config = dict(
    norm_eps=1e-05,
    qk_norm=False,
    optimizer='muon_variant',
    lr_head=0.00945,
    final_lr_fraction=0.02,
    seq_len=1024,
    dataset='wikipedia_en',
)
MLP neurons of a small language model. Each row is named by its layer, matrix (up: input weights; down: output weights) and neuron, and shows model dimensions 64-159. Each number is 128 + 32 x the weight over its row's rms, rounded and kept within 0 to 255.
After each neuron's rows, "fires after" lists the tokens most often just before its 100 highest values on Wikipedia text that the model never trained on. A number after a token or word is its count.

L4.up56 [ 98 111 127 186 107 140 127 158 115 119  55 124 143 109 115 134 130 127  90 100 142 185 192 181 126 112  98 125 106 133 135 145  28  89 121 145  81 100 106  93 155  93  71 103 192 180 137 154 163 143 137 175 168 137 180 132 106 111 157 112  69 139 100  90 143 102 131  94 138 160 132  41 114  92 173 134 142 108 129 150 114 103 108  97 122 149 148 140 155 158 106 152 173 100 153  86]
L4.down56 [133 137 109 208 138 166 123 101  95 174 113 106 139 116  88 139 136  98 124  61 166 126 150 127 149 111 132 124 135 159 146 152  86 143 137 101  36 136 117 174  82 170 124 123  71 149 113 109 129 156 134  98 150 100 153  79 114 122 104  90 175 114 169 158 137 117 102  65  96 164 108 168 110 163 141 156  90 117 172 123  79 125 140  96 132 129 154 148 138 115 108 156 105 113 160  86]
fires after: " |" 36, "|" 16, " (" 11, "," 5

L5.up616 [104 143 144 108  87 104  95  97  94 126 146  79 177  84  63 137 211 142 140  60 108  80 117 213  88 138 123 128 140 182 164  91 132  50 161 127 130  99 106 158 122 155 121 121 152  99 141 161 109 145  85 187 119 158  99 162 103  68 155  72 191 124 124  87 129 164 128 142 125 186 123 121 159 126 113 145 175 102 136 151 168 138 180 186 114 101 109 134 142 135  99 108 158 191 148 128]
L5.down616 [ 86  98 102 155 100 180 148 137  92 116 137  15 124 119 114 121 174 135 142  88 199 119 148 164 107 110 161  93  87 130 174 155  94  93 108 147 110  75  90 119  96  88 137  97 149  90 130 145 154 138 119 136  75 159 147 108 166  94  95 105 155 120 136 153 145 116 129 140 151 184 135 121 122 127  92 138 138 116 118 164 102 183 119 167  85  95 111 127 156 194 106 137 139 149 152 138]
fires after: "," 33, " is" 17, ")" 12, " a" 4

L2.up52 [174 100 152 115 115 139 100 136 207 185 108 143 124 128 153 149 118  85 189 153 186 160 150 141  62 129 103 120 129 133 126 165 170 175  86 127 113 148 157 192  56 127  81 117  94 169 123 103 111 144 189 102 149 109 110 149 110 168  91 135 101 138 123  95 135 115 106  41  84 132  78  74 152 183 132  47 168 159 103 117 126 153  98 103 127  97 125 133  66  68 173 120  62 139 117 107]
L2.down52 [144 105 124 103 116 180 142 153 175 144 111 121 172 111  71  92 131  62 145 155 111 240 124 202 110 138 172 140 161 104 122  97 146 128  85  93 127 178 112  93 129  76 157 141 107 134 100 134 190 127 162 119 115 118 139 102  64 130 183 122 124 112 207  82 123 132 198 132 125 139 123  90 124 127 111 116 109 129 113  99 195  77 146 159 122 148  97 147 105 122  99 152 103 122 134 154]
fires after: " in" 40, "," 8, "In" 7, " the" 7, " to" 5

L5.up158 [111 109 142 173 128 124 163 166 134  68  85 157 105 104 117  99 144 128 129 156 109  73  87 123 153 130 102 155 105 149 173 118  61  85 186 125 132 111 166 151 155  63 125 172 125 150 137 183 120 130 135 166 141 150 117 148 142 187 102 134 162 115 174 114 106 145 137 134  89 138 125 127 172 150 106  98 128 163 128 116 150  93 112 184 177 157  86 162 153 165 123 116  88  80 182 124]
L5.down158 [110 130  40 130 117 112 135 121 120 147 136 145 136 154 162 102  87  85 129 147 156 146 128 167  96 105  91 197 141 144 152 151 152 101 149 110 121 156  89 135 145 131 101 145 125 144 194 142 118  70 121  68 143 204  92 134 162 138 106 143 128 103 136  66 134 134  50 155 117  87 112 120 122 157 111 130 148 102 137 161 125 143  93 183 108  75 192 106 201 155  85 134  76  74  91 147]
fires after: "." 35, ":" 15, "s" 10

L10.up431 [ 91 170 105 139 134 118 129 160 147  86 162 187 108  81 143 148 107 161 101 116 150 153 129  70 120 172  61 107 101 123 156 108 173 118 190 163  99 170 190 112  98 115 182 115 128  93 155 152 109  94  59 164 124  97  83 136  84 104 103  82 150 149 170 149 154 175 178 135 174 130 161 160 132 142 143  40 171 165 114 113 103 154 156 101 161  76  80  88  94 148 137 137  85 122 146 115]
L10.down431 [133  85 134  96 135 158 148 149 129 126  74  59 124 187 138 171 187 132 127 113 101 139 145 152 134 151 141 118  86 110  91 156 171 109 104 130 124 138 140  98 130  94 128 138 123 103  85  81 112 137 143 160 134 149 102 105  92 171 141  82 105 143 103 101 102  92 145 100 122  85 125  65 149 109 161 160  91 152 140 122  82 104  92 159 160 137 213 174 120 129 109  99  90 176 175  83]
fires after: " in" 37, " med" 8, " at" 7, " into" 4, " of" 4

L9.up732 [129 146  98 151  82 119 146  55 160  97 132 180 133  98 205  84 135 134 107 112 150 113 127 124 109 112 180 145 164 131  90 167 153 159 152 130 124 106  64 107 126 162 155 144 160 165 130 128  96 161 151 150 123 137 136 143 125 162  93 172 153 141 130 183 158  83 150 113  88 106  99 188 101 145 133  44  93 187  86  85 121 192 135 121  85 140 111 140 127  82 143 107 131 128 135 144]
L9.down732 [126 164 161 161 171 103 138 143 137 124  99 105  78 158  68 127 190 131  86 119 140 115 128 126  60 149 125 163  77 156  57 200 114 143  79 120 144 123  90 141 137  50 143  88  90  92 138 131 125 158  41  94 139 112 104 147 121 179 173 138 125 112 100  91 131 125 169  91 183 136 136  95 111 121  96  70 151 119  82 179  81 148 141 169  99 199  87 183 106 148 119 135 124 181 110 145]
fires after: "-" 32, "–" 11, "|" 8, " |" 8, "." 7, " 2" 5

L5.up198 [106 108 122 172  64 127 167 117 123 140 133  84 153 141 101  92 139 111 166 106 136 108  69 136 130 164  98 108 104 148 170 146 146  57 145 117 133 102 127 129 147 106  95  75 173 130 150 208 104 140  94 174 196 111 102 137 151  67 166 142 133 131 151 117 125 157 104 140 119 121 145 170  94 155 154 177 132 101 126 139  82 121 142 119 103 184 136 155 146 115 111  99 178 148 166 128]
L5.down198 [126 194  94 166 135 131  81 163 188 161 107 136  92 122 106 139 173 137 158 132 117 102 145 158 119  42 110 136 152  73 113 104 151  76 120 152  92 136  86 165 121  83 121 123 106 120 179 115 195 102 129 114  76 181 189  94 102  98 139 152 147 126 129 134 137 132 100  95 139 107 135  89 149 118  81 124 116 102 134 121 184 159 203 142 128  96  91 129 143 148 117 123 128  74  93 130]
fires after: " was" 47, "," 16, " is" 11, " been" 5, " were" 4

L7.up71 [126 151  94 135  44 154 122 139 144 117 111 169 108 129  94 132 122  97 128 151 118 121 108 105 118 136  90 111 153 129 128 104 119 144 100 112 153 170 104 164 139 116 126  75  93 134 135 135 160 132 151 161 220 134 101 147 140 166 133 167  73 138 122 124 154  84 102  97  99 120 161 117 117 138 149 173  92 106 239 177 135 143 142 106 145 155  73 163 194 142 146 223 133  75 139 120]
L7.down71 [114 167 128 152 162 173 135  68 163 133  55 180  91  60 123  97 192 153 154 115 139  91  93  98 172 127 113 127 157 175 174 119  92 126 131 170 104 119 129  82 133  83 140 102 179 159 140 127 135 176 117 135 101 121 160 120 127 114  81  76 172 115 129 144 130 115 169  88 122 137 138 135 194 101 129 177 177 147 108 145 116  91  90  58 138 117  91  94 124 128  97 164  84 149  62 130]
fires after: "." 49, ":" 11, " ." 7, " 0" 7, " 2" 4

L8.up200 [119 208 165 117 178 129  86 154 104 156  92 105 205 152 138 144 148 126  96 134 138 125 120 152  89  95 150 190 148 138 122 151 101 149 118 177 145  51 148 102 195  51 163 157 103  82 175  99 130 157 112 138 154 167  84 106  93 122  79 161 140 129 109 130 187 129  97 128 143  83 106 108 108 118 109 174  43 144  76 140  86 143 113  75 132 100 181 161 163 108 167 101  78  95 156 102]
L8.down200 [128 205  85  97 133 195 122 118 146 132 177 151 180 127 148 125 151 152  75 149 142 134 181 138  99 125 169 121 134 171 118  98 131 143 120 169 164 135 142 160 126 142 152 112 115  39 123 106  52 157 163 134 143 125  63 111 108 112  80 142 116 145 157  94 192  59 197 146 107 125  89 131 127 117  70 154  71  97  78 144  72 129 146  94 154 108 150  94 127 148 172 150 119 131 118 150]
fires after: " |" 59, "  " 5

L9.up580 [130 110 120 117 103 122 187 153 106 135  42 134 110 130 128 179 117 127 115  67 138 149 171  90 129  74  91 138  97 160 100 171  82 141 108  82 183 188 110 117 130 164 147 132 115 173 173 131 152 119  85 111 170 231 175 123 144  98 140 156  86 118 123 142 207 101 121 148 103 149  91 142 120 136 148 133 127 127 101 102  90 109 150 173 146 147 156 138 170 135  59 124 176 136 104 135]
L9.down580 [138 101 194 123 106 131  92  97  79 147 112 117 157  82 118 143 140 124 109 137  87 127  93 130 105 133 143 129 159 127 185  91 205 104  97 165 133 108 131 144 127 173 138 178 154 110 148 163 132 128 133 119 120 122 125 115  75 117  86  53 159 101 128  76 154 179 130 153  86 162 171 179  95  82  72 102 155  95 107 119 113 161 118 166  84 135  99 107 104 129 124 151 129  89 149 119]
fires after: "|" 27, " |" 19, " 0" 10, "0" 4

L7.up122 [130 186 117 194 146  95 133 106 127 142  94 110  87 140 162  79 101 209 127  92 152 123 140 166 149  91 176 133  82 186  96 156  86 165 174 139 138 136 114 162 118 200 131 103 102 120  86 204 110 120  75 101  94 173 100 114  88 116 201 106 118 181  92 145 115 108  97  73  95 166 115 125 140 150 115 116 108  95 113 133 164 137 127 149 120  99  82 102 135 124 173 137  94 121 146 122]
L7.down122 [154 148  95 162 190 141 130 105 154 127 177 160 174 136  90 108 130 125 203 144 122 162  95 170 156  80 111 120 125 123 141 118 136 147  98 151 146 107 101 124 109  93 145 122 176 117 118 139  92 140 130 112 165  87 160 129 151 191 127 122 101 144 182 139  92 108 139 127 160 125  82 146 146 173 163  49 109 119  87 153 115 135  97 129 152 147 105 148  67  92 104 106 123 152 137 118]
fires after: "\n\n" 30, "." 23, "\n" 10, " in" 4, "," 4, "=" 4

L8.up105 [156 142 127 141 136 106 174 182 120  82 126  86  90 151 167 134 148 123 170  83 142 152  73 136 166 115 117 101  85 140 106 129 148 108 111 162  89 223 169 120 122  99 118 145 120 104 124 104 145 159 178 144 137 112 147 168  83  92 147 134 176  40  89 138 123  82  89 134 139 117 107 146 102 143 131 124 150 103  93 138 196 143 109 158 170 110  98 134 162  76 103 173 120 121 133  95]
L8.down105 [166 142 111 157 118  94 122  78 136 124 107 138 152 146 106  86 144  96 117 138 180 164 102 146 104 121 146 106 151 137 117 142 139 206  86 122 101 124  88 182  91 113 155 185 100 156 136  83  84 123 105 101 164 124 136 128 110 111 147 218  88  74 122 106 136 114 143 195 145 114  95 131 122 149  67 170 131 107  91  71 158 158 134 138 180 160 132 160  86  66 140 169 111 133 140 135]
fires after: " on" 40, " Ne" 4, " On" 4, " do" 4

L10.up528 [127  13 112 155  68 124 129  77 137 146 156 170 112 193 117 150 118 126 128 126 117 103 122 114 107 133  77  86 120 131 119 174 133 118 162 170  56  98 104 119 122 180 153 183 178 213 101 162  95 111 111 140 113 131 131 113 144 127  96 104  88 142 121 169 112 109 129 134 128 139 112  74 128 172 202 116 152  95 115 121 153 148 159 140 219 124  65 142 135 109 104 110  75  81 121 154]
L10.down528 [153 120  70 139 207 119 145 151 116 180 152 142 118 112 116  99 165  97 149 164 168 105 147  59 157 133  78  67 114 146 100 117 130 122 119 117 184  91 145 145 153 135 136 141 138 134  82 161 106 121 109  82 131 138 165 124 110 163 139 134  85 107 112 118 119 111 164  92  96 151 128  80 130 142  97 120 156 155 162 180 167 149 130 103 133 120 142 120 123 111 117  65 147 149 106 130]
fires after: "-" 25, "  " 15, "|" 10, "=" 5, " the" 4

L3.up563 [180  90 123 109  90 160  73 146 156 135  87  87  84 100  52 149 130 131 216  89 129 116 133 114 128 165 127 132 154 156 159 179 177 101 110 103 141 106  69 181  96 124 164  93 161 134 119 105 134 124 188 201 135 129  94 133  77 128  88 160 128 149 102 101 147 139 148 108 120 160 131  88 169 101  76  47 169  73  93 186 120 147 161 142 162 118 127 165  82 154 157 200 183 120 153 107]
L3.down563 [197 141 136 149  95 166  58 142 178 157  88 111 112 192 177 132 118 140 106  87 122 106 142 138 103 151 160 111 114 127 152 144 161 114 137 113 170 140  86 123  82 133 135  98 162  75 142  96 141 129 163 175 143  74 159  81  96  79  68  89  29 188 137 108 151 110 121 116 135 120 149  38 135  95 128  56 115 126 123 114 162 136  99 127  97  98  74 163 171 105 217 135 118 106 103 146]
fires after: " (" 35, " in" 12, " In" 5, " the" 4, "–" 4

L8.up139 [ 97 180 148 110 146 107 149 178 158 111 142 176  88 164 191  98 120 133  80  83 226 103 133 164 129 137 143 156 157 127 114 126  91 137 127 136 101 111 138  90  95  55 128 151 153 185 141 111  73 142 139 154  97 140 125 120 109 155 143 135 116 153 108 158 148 189  94 129 123 130 156  98 142  73 154  97 140 179 136  59 108 181 153 116 121 124 144  72  88 142 143 136  80  84 176 196]
L8.down139 [133 118 129 142 128 114 117  71 126 173 154  46 181 129 107 137 152 110 146 150  87  52 113 147  93  64 100  91 124  91 133 166 180 124 176 109 126 154 142 147 128  83 168 116  97 166 158  92 152 155 128 164 152 119  63 151 105  79 111 134 112 102  84 119 119 179 170 111 185 128 201  96  93 206 120 150  88 110 126 177 142  87  87 149 121 141 135 135 143 137 169 131 185 147 133  94]
fires after: " the" 25, " of" 16, " in" 15, " that" 9, " |" 6

L4.up485 [123 100  80 172 113 130 187 106 138 117 108 154 108 122 120 167 152 132  98  69 100 139 124 111 126 141 173 177  80 152  78 145 134 168 114 154 163 127 138 109 123 166 162 132 173 173 117 107 135 175  83 152  89 123 189 102 112 143  84 154  60 146 146 175 103 181 179  97 117 127 117 131  93 184 168 115 118 139 127 151  83 114 133 107 162  93  72 179  86 134 121 156 105 130 161 177]
L4.down485 [138  95 106 216 155 157 151 114 158 153 195  95 135 159 160 163 123 180 113 172 101 137 143 117 101 144 105 123 150 230 160  73 114 118 111  95 135 182 119 154  72 119 174 103 127  51 135 116 159  75 138 108  74 106 167 120 145 135 174 155 114 150 106 156 144 127 131 113  90  86  90 154 165 102  89  87 143 100 103 107  74  93  90 168  95  94 136 120 115 178 117 109  65 112 138 152]
fires after: " |" 43, "|" 9, " (" 5, "=" 5, " a" 4

L5.up675 [ 76  98 140 111 131 117 124 121 104 110 109 145 191 211 130  85  91 150 137 145 109 121  88 132  28 204  70 117  86 166  93 160 149 136 110 114 136 107 180 175 182 172 108  99 168 144 148 188 154  95 109 104 185 145  93 141 107  68 131 129 110 154  94 145 178 136 114  99 123 146 139 102  97  69 123 155 119  91 115 140 107 150  88 113 110 124 145 156 125  94 153  87 137 130 158 115]
L5.down675 [124  92 148 155 159  95 103 132 117  93 149 147 108 177 132  82 130 117 156 131 147  92 175 198 179 114 172 123 151 117 142  94 107 122 168  97 102 201 165 129 193 120 121 157  76 200  97 132 151 126 127 147 105 110 114  77 136 137  65 102  91 138  87 154 112  97 117 128  81  93 136 130 132 135  93 189 134 144 136 132 113  81 148  89 139 115 156 138 105  48 111   4 149 113  73 145]
fires after: " was" 26, " is" 24, " (" 17, " were" 10, " are" 10

L4.up221 [129  51 151 142 126 131 152  90  75 182  87 125 156 160 159 148 185 145 135 100 143 101 126  91 162 126 116 126 131 145 138 133 114 112 149 166  97  73 159 156 125 104 153 121  27 154  70 207 115 151 119 107 152 146  80 140  98 144 125 144 127 118 156 185 117 162 122 107 155 185  58 117 154 129 124  62 204 137 100 145 147 105  98 110 168  89 114 152 114 148 152 109  98  83 165 162]
L4.down221 [156  83 136 152 163 157 173 104 136 173 143 119 176 119  98 158 129  74 129 150 165  99 187 100 179  89 114 136 153 159  92 141 178 134 137 132 124  64  93 124 156 144 152 138 110  71 118 119 179 132 189 166 120 101 160 112 151 157 151 122 103 165 149 112 152 130 108 111 214 131  91  47 121 221 112 107  98 239 100 120 157 121 114 106 182 160 175  79 156 156 129 113 118 103 107 138]
fires after: "=" 70, " =" 5, "." 4

L9.up65 [116 118 137 134 155 132 124 157 108  86 159 118  76 211 129 111 184 142 175  66 162  61 147  74 121 123 104 110 153 134 115  88 147 130 134 114  98 103 106 160 130 122 106 170 101 196 127 190 122 142  86 163 112 145  81 155 160 102  78 111 115 104 155 167  84 122  65 158 169 119 120 123 155 108 144 143 122 186 177 141  98 116  75 143  89 139 147  94 167 121 149 106 195 150 163  95]
L9.down65 [125 145 108 102 170 105 177 160 133 122 154 148 151  92 123  84 134 120  85 123  95 105 102 148 100 140 104 178 137  84  90 151  81 141 133 128 117 170 104 168 156 118 169  87 102 105  38 110  70 108 137  83 174 103  78  98 157 125 115 116 130 111 129 128 135 151 185 146  97 194 142  57 117 147 119 144 140 121 106 131 125 135 130 118 133 127 201 165 165 169 125 155  77 165 104 178]
fires after: " as" 17, " served" 13, " and" 11, " became" 11, " was" 8, " the" 6

L4.up146 [ 87 111 123 126 119 127 116  59 110 181 167 153  59 107 168 125 162 151 156  86 109 142  89 155 210  90 132 144 118 113 154 127 123 120 135 142  96 181 149 172 135 160 114 153  94 117 150  86  85 135 125  82 129 187  65 117  76 117  82 140 170 137 171 202  75 122  70 119 145 159 145 134 117 138 109  93 144 115 107 132 157 107 120  56 174  52 112 125  63 134 177 171  76 110 140 104]
L4.down146 [184 100 186 130 125 148 164  90  67 159 140 143 187  95  75 154 145 142  88 123 200 103 134 131 117 111 114 159 141 136 155 106  80 139 137 131 126 134  43 130 108 110 191 132 105  59 103 134 187 159 114 122 171 143 132 130 151 104 104 143  59 136 107  98 116  95 133 119  97 134 101  69 138 151 144 173 103 138 100 182 144 160 136 163 170 193 119 146 167 146  68 141 100  87 165 174]
fires after: "=" 80

L8.up450 [157 158 106 113  87 153 112  78 105  66 116 110 105  82 139 149 131  67 106 165 129 109 127 112 113  68  97 130 182 106 132  76  51 161 146 153  77 115 108 138 119 122 147 140 151 127 157 172 143 151 121 142 112 112 151 156  99 173 122 124 149 138 170 145 144  69 122  81 178 121 114  86 145 184 201 168 112 145 176 172 107 112 118 154 142  96 128 192 125 154 114 129  95  82 128 135]
L8.down450 [101 138 118  62  83 160  95 115  94 175 111 188 107  90 150 106 145 141  50 101  93 121 126 195 140 112 109 165 120 180 107 173 146 142 172 151 116 131 145 163  90  75 124  92 166  98 139 148 119 105 161  95 157 151 142  99 118 197 168  95 121 134 112 180 126  74 127 133 160 121 152 111 150 148 138 170 153 112 168 145 118  98 115 110 160  81 119 186 114 165 177 131 164 123  80 105]
fires after: "." 40, ":" 14, "R" 4, " (" 4, "io" 4

L8.up543 [110 153  68 143 182 162 140 127 147 118 139 169 123 112 118  78 175 174 142  77 122 135 169 152 106  93 117 110 157  81 168 141  97 127 164 161  97 126  72 157 151 140 113 125 142 112  86  48 143 151 141 174 113 122 139 130 159 130 102  76  95  87 138 127 112 154 108 156 114 135 104 120 106  98 131 183 237 122 116  60 149 187 118 220  80 116 114 139 168 101 121 133 126 116 163  69]
L8.down543 [144 118 131 138 118 150 147  88 146 158 124 198 191 173  95  82 121 149 168 161 164  83 108  49  51 173 173 126 146 118  96 115  61 173 133 159 104 109  88 125 156 178 130 122  48 122 127 157 120 130 127 137 123 114 161  77 119 147 156 142 132 112 128 147  97 131 162 103 111 127 138 135 113  90  94  52 118 183 120 156 140 117 180  99 152 126 197 156 133 153 129  72 136 113 134 160]
fires after: " as" 31, "," 19, " the" 10, " on" 6

L4.up668 [149  65 104 181 102 100 116  90  73 134  99 177 131 138 108  86  74 161 113 115 119 152 168 107 135  95 118 122  67 109 107  75  88 127 115 106 143 134 131 132 142 123 141 131 117 165  37 182  89 128 150 138 104 156 127 183  93 155 124 137 135 120  67 184 146  88 163  99 143 145 182 121 132  84  99 139 116  99 127 143 162 103 147 141 138 155  80  88  81 190 151 142 189 130  99  62]
L4.down668 [ 97 131 131 132 120  97 120 191 192 121 151 177 138  97 103 126  80 145 158 104 172 157  84 134 105 169  98 104 123 125 157  86  92  89 191 103 115  63 154 119  78 160 104 120 122 139  94  82 173 135 137  92 175 136 126 146 117 186 151 142  88 116 105 176 132 102 116 134 180 138 134 116  89 122 141 118 168  78 117 153 167 122 185 136 143 106 177  77 174 113 105 149  79 117 100 150]
fires after: " (" 39, "\n" 17, "|" 14, " Team" 5, "{" 5, "\n\n" 4

L10.up227 [156 107 146 154  84 124 174 198 141 104  68  76 144 154 134 172 158 176 131 116 117 146 106 133 167 154 100 152 170 116 103 124 120 146 122 172 163 127 143 159  85 184 109  56 167 188  90 157  85 176 140  69 184 172 151 130 159 108 109 147  77  77 116  38 190 131 112 136 122 132 172 154  74 122 139  66 164 110 114 119  68 143 131 140 148  70 165 127 139 143 154 153 168 141 138 133]
L10.down227 [ 54 105 123 151 169 109 164 196  95 137 126 149 114  89 113  96 128 123 152 116 127 113 169 147 114 129 146 116 116 105 149 120 124 152 160 151  93  86 113  56 173 151 141 108 106 134 137 115 171 126  88 144 133 109 129 176 107 116 127 113 146 155  99 132  83 112  80 142  76 112 124 156 133 165 108 210 125 145 112 124  89 141 173 126 107 137 167 157 194 187 131 125 149 124 144 141]
fires after: "." 69, "|" 18, " |" 5

L9.up529 [ 85 139 145 117 160  91 110  97 104 124 149 142 223 117 162 136 150 118  91  92 193 142 170 138 106 112 110  94 119 123 158 106 177 127 116 194 150 149 165  93 148 155 106 153  54  30 152 157  84 194 172 136 178  97 163 115  83 120 108  69 142 110 135 102 207 114 153 127 117 114 111 123 160 172 129 142  74 114 117 121 111 155 127 132 119 109 155  88 180 104 187 155  42 119 207 167]
L9.down529 [137 157 137 187 101 112 170 137 141 170 129 120 107 102 107  93  95 154  95 120  96 145 176 156 128 134 126  97  81 198 164 134  81  70 206 131  72 180 139 116 119 139  81 110 167 146  77 128 136 147 117 132 115 179 115 166 147 113  98 147 107 153 124 107 105 136 136 138  91 115 117 119 111 161  83 171 164  46 108 154 123 100 158 133 150 165  93  76 148 106 100  90 131 142  62 100]
fires after: " |" 28, " 0" 22, "  " 8, " 5" 4, "9" 4, " none" 4

L4.up484 [122  57 129 107 100 130 134 109 178 153  91 119 136 126 184 109 138 119 136 164 124 127 119 169 106 132 124  87 115 116  87 130 142 101 124 103 170 110 114 195  50 139 102 135  94 132 151 185 123 133  60 139 151 131 107 142 120  85  97 167 158 124  85  82  81 152  95 148 181 153 155 160 109  89 177 131 106 135 115 103  86 160  78 176 138 134 134 160 130  61 142 132 159 137 156 109]
L4.down484 [107  81 137 122 111 152 135 182 144 123  81 107  83 124 133 102 155 102  85 129 180 135  60 142 106  57 171  88 129 135 127 122 132 142 138 123 184 105 166 122 144  79  80 196 131 122 142 142 121 116 144 147 192 185 168 143 149 101 119 190 120 139  80 106  72 112 135 163 135 163 155  82 155 146 149 127 136 100 142 153  94 161 117 130 145 161  98  48 135  85 109  80 135 111 160 177]
fires after: " was" 27, " a" 11, "," 10, " were" 7, " years" 4, " He" 4

L2.up306 [133 119  99  86 126 123 144  88 112 115 172 167 121 132 155 196 176  67 113 159 132 125 117 148 115 152  88 122 112 103 122 137 116 180 172 164 156 122 151 116 111 162 160 166 101 157 112 117 104 168  98 174 145 174  99 133 133 157  90 151  97 100 191 153  96 142  82 134  67 135 120 175 139 192 130  77 159 131 126  95 134  99  76 130 159  90  21 104  94 144 175 121  86 135 142 111]
L2.down306 [ 97 168  99 150 139 116 152 132 154 141 200 131 130 116  85 131 179 119 144 137  75 155 130 175 168 105 109 110 178 103 119 161 131  76 115 160 132 132 119 138 115 122 148 222  72 102 156 121 163  72 181  77 148 113  97  89 123 169 149  81 124 109 149 149  96 132  76 120 153 122  94 123 118 146 151 103 102 161 119 113 189 100  42  97 148 200 113  90 139 201 120 124  53 140 127 107]
fires after: "." 42, "\n\n" 8, "=" 8, ";" 7, ")" 6, "\"" 4

L5.up473 [134 132 115 152 120 140  81  76 125  46  98 119 104  83 140 139  72 177 112 108 107  93 125 123 141 109 148 103 155  85 149 120  67 187 193 194 152 153 116 143 149 147  78 122 146 125 243 167  76 111  85  52  89 133  71 183 172 160 127  99 136 155  64 102 106 115 139 139 105 134 119 156 108 109 179 183 128 139 143  91 121 126 117 145 138 124  86 146  96 139  99 122 167  85 103 165]
L5.down473 [139 145 140 144 163 101 154 138 129 167 119 138 189 136 106  93 159 161  69 120 111 169 113 131 103 139 114 156  38  97 119  85 145  39  98  76 150 118 115 135 215 136 148 121  75  98 108 184 114  97 124 140 150 204 185 115 101 138 123  96 130 106 140 130 146 188 151 123  92 152 190 169  92 142 157 138 134 122  79 173 118  62  99 171 115  77 131 101 130 152 165  90 111 165 144 121]
fires after: " (" 32, "." 17, "\n\n" 6

L4.up66 [ 77 110  97 222  87 131  73 168 134  56 125 158  67 141 155 153 124 129 148  53 136 109 136  93 147 132 208 134 131 157 147 119  98 124 102 183 149 155  40 104 127  83 127 158 188 118 192 154 113 113 155 154 129 122 169 114 133 126  98 157 134 117 135 100 112 125  93 126 123 115 122 105 185 135 139 163 145 178 169 141 106 152 170 138 193 126  97 183  76 132  75 142 112 127 145  92]
L4.down66 [138 152 161 115 153 167 115 152 154 189 161 140 127 125 153 113 122 133 146 175  95 180 116 123 132 150 110 142  99 182 140 122  87 113  64 148  95  87 109 140 144 105  89 112 171 169 134  83 146 106 100 113 129 153 143  67  81  95 115  98  88 132 130 114 111 163  75 148 133 155 149 123 133  98 110  97 142 144 155  96 122 141 107 145 141 129 226 119 159 119 124 127 157 108  71 126]
fires after: " |" 56, "=" 30, "|" 6

L7.up451 [130 123 123 178 145 116 137 102 132 136 108 111 149 164 185 146 144 121 136 110 148 124 103 131 223 131 128  62 145 141 141 137 112  74 115 110 121 139 166 134  90 102 123  93 109 178  58 131 105 187 124 143 141 167 117 109  92 143 142 151 123 163  95 152  94 119 118  79 126 155 118 151 128 157  80 113 152 146  64 162 125 150 188 112 123  82 175  92  63 129  97 142 156  75 125 156]
L7.down451 [156 112 126 121 126 165  74  89 118 124 118  98  71 147 174 142 155 132 101 125 126  97 130 106 126 119 130 162  93  92 128 113 165 117 117 186 102 111  87 125 126 110 106 127 180 122 117 106  54 185  98 116 142 114  99  85 102 200 153 109 124  84  94 165 114  86 132 146 145 145 143 150 146 150 135 111 173 114 136 173 146 185 137  54 144 160 116  73 151 145 137 139 138  40  95 185]
fires after: "=" 35, "." 29, " Met" 8, " Mon" 5, " The" 4, " the" 4

L8.up186 [ 85 154  68  88 139 162 178 126  65  90 152 156 168 113  71 128  91 185 128 107 152 140  95  93 133 136 155 144 163 144 149 146 126 134 169 162  91 177 131 173 124 147 139 127  70 123  82 112  95 141 106 138 152 159 170 149  79 156  63  97 168 157 116 144 162 146 106 110 145 165 139  84 152 155 139  86 130 181 149 115 138 131 153 121 113 155 135 127  75 189 117  55 140 157 156 117]
L8.down186 [ 98 121 148 133 166 175 158 151 142 105 149 125 210 164  77 149 114 204 128 117 114 114 144 154 157 148 147 140 125  91 151 137 131  92 120 113 165 196 118  50 157 122  58 187 132 108 135 126  50 112 128 147 160 114 105 150 115 140 129 135  97 178 153 180  99 140 146 133 146 108 133 125 153 137 152 139 133 130 105 160 133 110  84 126  90 152 113 166 139  36 195 104  87 103  95  87]
fires after: " in" 25, " the" 22, " of" 10, " for" 7, " from" 6, " |" 6

L5.up426 [138  79 146 131 116 100 125 113 203 112 152 131 163 159 172 109 132 111 124 106 161 120 118  46 100 174  82 108  95  73 142 142 147 149 112 155 153  81 134 107 111 129 114 119 122 167 212 130 166 116 117 153 165  91 112 132 176  55 149 152 121 119 153 120  99 175 151  63 105 109 107  98 101 138  98 145 150 147 124 121 139 124 166 178  99 121 101 130 132 100 152 133 162  85 183 177]
L5.down426 [101 158 123  98 126 176 161  87 148 135 174  57 143 146 133  86 172 115 174  98 152  84 175 135 120 120 131 104 158 127 119 142 141 135 143 162 127  89  88 176 150 137  72 163 162 148  90 104 109 146  92 140 116 112 129 126 185 143 133 116 114  74 106 140  92 125 136 115  72 153 142 167 148 120 145 120 177 118 100 128 143 145  53 164 118 161 128 145 152 140 169 119 162 132 119 151]
fires after: "," 51, " was" 5, " and" 5